Weights of a small transformer language model.
Size: 9 layers, width 512, 8 heads of 64, MLP 1344 GeGLU, vocabulary 27640, 42.2M parameters.
MLP neurons of a small language model. Each row is named by its layer, matrix (down: output weights) and neuron, and shows model dimensions 357-484. Each number is 128 + 24 x the weight over its row's rms, rounded and kept within 0 to 255. Numbers have three digits each. A neuron's up and down rows have the sign that makes its largest values positive.
Before each neuron's rows is what it responds to, as a language model described it from the Wikipedia text at the highest values.

Name fragments and "first"
L6.down1321:095111094073132120094135144079133092141129134146132097140124120132117122121114109110130140110148120173119103094117137144120155118140151126121074091135162161110109132121153105180127122132125149121118137129126162150121111143140110163109158133171119193113089156118100115077147110153174165075124142157102129124097106097144154096154150127116124104112131143121090156146097139129135128132106

Proper-noun first pieces
L6.down1254:115128129120144153159099151140175162107148127182108115181089128155101100135122148126136096130109122157099176120151143155084145121161103103099128110158098145138103119176126167133098132115121128122106094125090143136132096199153144098122161164130169109144107102138157152130165136143140105113136145145108121190139115082144141102123091135103150134157179130102116102161144094111159094159101

Proper-name word pieces
L6.down320:137113108094145095142136102086140082120154167147138153132098107132142093091133091136135160131161128146115131147132132122137108149116153087110162141161116123136158133173115078129128139130149088117178127130133125125192119117131174109134140114136110135117097122101083127105150074103163108133126113147100142151124109157122145157122146192150123087136119112131105098162114128132088093109094

Governed prepositions and "became"
L6.down133:048157117102128142138111157126135149100111175114132128173116145155150104111127088096128129078112110184108167182157125111119137141082159100137129146117085142149122115161089127113126093104138126133167151137085121156149170150146116135144164163093175133142109148124115132120148146148119161110091095115141115148147123174122102158120137146160098113076111169117113105145170134160145150136162

Table header separators
L6.down1323:109160144136134132111116105101163147116131129140146121115136159120162141128132156149136117165102124132130099115156119113127088117102106113177134112157124173100112133066149101207121157129146094174113072156123147152137146134176137123135104110112126156167145142107124131088103148121134159137125172116134111144134132154093121129108075137121131163088081100131142101118075129167159149151136

Date phrase completion
L3.down646:131112129123120101189101160117126142115165113148100128142145118182155127139127152129141161129162140170123119132128149177132062146125137113167126079092096105138152122128077061108111132124133124111111118143135111100116112133128137095150154124145168114117223105140143154092126107116110101130121074132109129125123138155169105130131117106100097148148102128130125132174160125085128153110130

Name-initial word pieces
L3.down707:129141108073132139127099106168150150154083097193168118153130144148116113108099161183153114119107132131119142175135142102096128108119106089099123132119103144145140124101109153118128128130104090112099113090106165145174144130149090127111123118127131091125106117141166160074111171085122115159129134140131108125142147118109145141160140179143128137156178192096128140143124114112120112153120

Place and institution nouns
L6.down313:133103137127151101140139146160128151154167125149079145139143155131118118109155099100104139135111136100147149110131148155137158159103169131171113120155115127139138140113177163163100071098086153086132113128119136092145119192106132152126105157162100141114089132130087130126128144129153122141121104099113143120129105079096164138150107151162126095153146122116086095172136156113160152099132

Table cell separators
L6.down887:138100150105136166121121159089129134123127127154130121161155107120090105160107062142132134112094114144128169131124114113133079176115153104133109156092130164119131143093100128097162135091152146132113118162114110140082149133113118139143155128155134134170147119120117097123172106150158122124125108100149111102167122136121127092137098118133134155170132105135137110107143127134131078142124

Word-initial fragment tokens
L3.down1106:128124089123110147101128151120167112122126197104124137128110154123137118167145143130126124140107122113130104116125129112126168136129091118138118093108102126126123162076096148111130105085123113115170133176151149117097150176137152088116143137163105114166136123111121121125118151118112103141114125124136144124064106070142188143114073126134146124123123162126080154157117145105144125074104

Mid-name word pieces
L4.down662:131107144169167131089184118110135097135118106125138094171104105150113130080111145167093117124123135118080085118142136126106132132117141156169129118151137115114116143125089114091147154138141147117174131120147103132114135109138131122121113151101140104145120154146060128118124149162098164089103142076136148100135142094147133146150102138154114144175187145118127118128142122109134142107124

Month names in dates
L6.down733:170095135152111153172146108110123125110079080110071146112101108137143157139141109121129093170145113090092108152166081162136106104121108140139132136137157110125136131138167140189143107104128129152136128118118142159091149107116134128115099109139155096147131157116164175138101141173120112136161091106156162129124111143121157170166132094129146118132090134146113142123144141120092151136147

Male kinship nouns
L6.down1318:168105129153111140138124117119150117130131110129111089177079161150099114105165109128133170117134144137099087142133140130135132099128147136122178129120160139082123167158120161122151103154089187162155121125115121088101087164120117098167157085135118098092114107128124194133118079161140138183147131134142107160131081119119138128077173094124113128118142131095156163140136154121096161125139

Word-initial subword stems
L4.down1338:114116135138100119100085121120122101115127142126142126097151163147114115113126141138137125124116094109117130138129119111098120120128168107143128120129108156150145091144132138097148144094171139119108125105132154136133122127133123118139145107140124090137102158164106139149143108118096117140104154155103109129114167114151144143113120142000151131113155119105095124118120125122129125143099

Relational preposition "with"
L3.down1236:122132126099140177124149103177121164172126121149093143102105106127086153077130139128101153103090112139178142097147124161162124109119146180132115148083128135118130109117106142138167136135097103092073107124125174063121143166159113154152142152103115129098136102102155111085145138155140108146122141141114155140141150143124114127178139136145131133117148121135157122144144136111121178112161

Preposition/infinitive "to"
L4.down168:129118117122104135087101134147112112096120175108128131044097090133136089068098144152141122129138128124126129116125135120134111096091113184116128172126143078149117139123058135131130103125107104135142126119115164122069091128135125156144113161184115092129117138130132082156110143131105129097113139119087149160137115138134108150182123134158123102135132139095131129118126138130145160148138

Marriage and family words
L3.down468:120150131144105103109122128109113127182157099073156150098136148168161155115096135087065127130161114089112122106088169115172123156130175130146098116118115155118127145075122110126148137156146122131145156112131121145086127117079154118122140122135132114129135138126135148147138118096155087086150106143131129113172090136164182139144143127087108149115084125146152099141117078127156134129158

Slot before bare verb
L6.down806:109152150099124136106165127136137118124118136117152128133144086129137121132101171118125115131090162164105087143143115141142115121196113170168125135090094116088169101088149124150117162106122096183104095132082155167117121125136133164159120178166103099127167153144110144124120137129142139143102119174089160121118135115117120119118187141122115137119137116141163096129120128110172122162070

Month names in dates
L3.down248:102071135142121133089116098126082096105100148154090088145127138129140119153140135165151090105096123110146129125148164119155096129069099151133103166156150128143144064138141126106135115135138129117145156106110130145120131094114160172058138081110116134129132141122116130046101097122157166112102132089126126114187129149087157093120132096130089143140151123114143137134123135131109098091113

Range connector after number
L4.down485:146091126164114123123110167127159166145111090110095096191128115133124133125142125140096165154152118122134117128142146189139110140163128143091136126126125133141107130141125119061123120124127121142138122129143108101127099113118156127108142129112140124132149133108143143085139108143123141123089124114141154117131130157103134128173134115130169137140119134089124117171133164130134132094133

Word-initial partial pieces
L3.down1093:113098128151138113146116153136079133144090179116170132111130157116126116145109144151109163132110114172114148137112132089142121102113122129131101146156098164107147117148163118170125073135129159121108122110115171113147168168119147120159147119136127118127101132178102149092143157111127107117166151126122088132152128143136122134094113147115119168118098149089159130162100151113098129086122

Verb-complement "to"
L3.down1021:097132126086100111124096133148146111089100132153160111152178110124127085095126152136118100124141079145136085094139138115105123117158100152104131126109079140149151102122144094131124129145150127094137122128084138131074186122148135143162122119106156149072155081157105091117122109119115087122115088126151174122131100106127143152123127161116143152132167103121099177165117122142171120108115

Boundary after a value
L3.down951:109125144115114107124118135134119107189140144075101115155114130155125154130124091138168116128121152102068144169135095098095117173155139147090136137146103157196115141167132160137108160115125122109113092157067113124152142120182175101116111120130126123141154087145134105124149095168162143087153130158162120148155065153144110153129104140180144111118111154127159144101099147132079111119114

Markdown table cell separators
L3.down296:108138161110136144142075112134144144106119119168141131146119117152101177123144133150137162135099160135066160145154174152072117120104087154112126122120106129051122157092142117085129108110153108121153155157078147101170141131105179127144121173166104155129131127154121137101144129147137132142090101119125117134145126120136107134149155137139149144179171137106090151115074141132079085173108

Table cell separators
L4.down1007:106135111140119157146091126127137123140109128130116128115122145123119138126119129086135119128109133128141144130152130111125123153139129124144123129086093099186124124148128133138118141174133117134108137120122097157069101135102134102084139130198103148145143170124135130222143137139154132117110130115097105125132106140160131140114123109020111190147128094133093127123126124111155120148109

Capitalized word-start in names
L4.down208:110156132130136173141121157123086127082177151132143110130137126144096099129130138155168137076155090164146099083124108136137120123102133167127128113152136095122161139109169124132107122126097140126120155117114151102110145148097116109119146129115108104137126141112132119134163132167113089111096139129069144166156137117141141093124145135149081104122199135146139162131123152105108141107122

Time-span boundary words
L4.down482:131128130151124154131075133166142114126054106126117155116148126157151145090111116170090166148189131095145130127119072126130145127136121143158114151112146117147119129155111120146152147128138111133159105118156151115127122126158107080157118151124137131149141124121117122105143156127143094096115133114103108094098130110191182148142108102121100118150098090105102154098109112124085099160166

Inner parts of proper names
L3.down397:118128117115191116111169138105100134125146185138122120122119119072147132087189102097128140133124124108116126119127195126096158155123144150170147120127147112105198153122100111170084107090102126089152120135189134088117110128114121176118093160174105161121170108140168102083102150097115069122097132136119110119126078106122102083102143129174136123104164097183121118127132106134106142116155

Attributive adjectives before nouns
L6.down150:145110101109137177131119166153139143171091111111139094103125144096151154126155133138142125146104165138149198101091125136139156162089087140121130125130143146136113132163091129116117095146142090112111125131081146149128135117158133123109135147127167128126097143133092089148108174141115122115057151142090108145142115129169126114096148179151131120118129150135151106138122147124110115109091

Date middle token before year
L6.down695:158126119117161109083158162138148139099099152112100133098106118153138138118134105135114147134137118114115103125130130140091147112144124137104129099116152064124105126141156123089134121116127163152096117145129154134128129096147128085120130132122128106150132129114150086112152119098105130122155120116118153124105191109109107167160149139101117153148133146157123111103136114104107137130135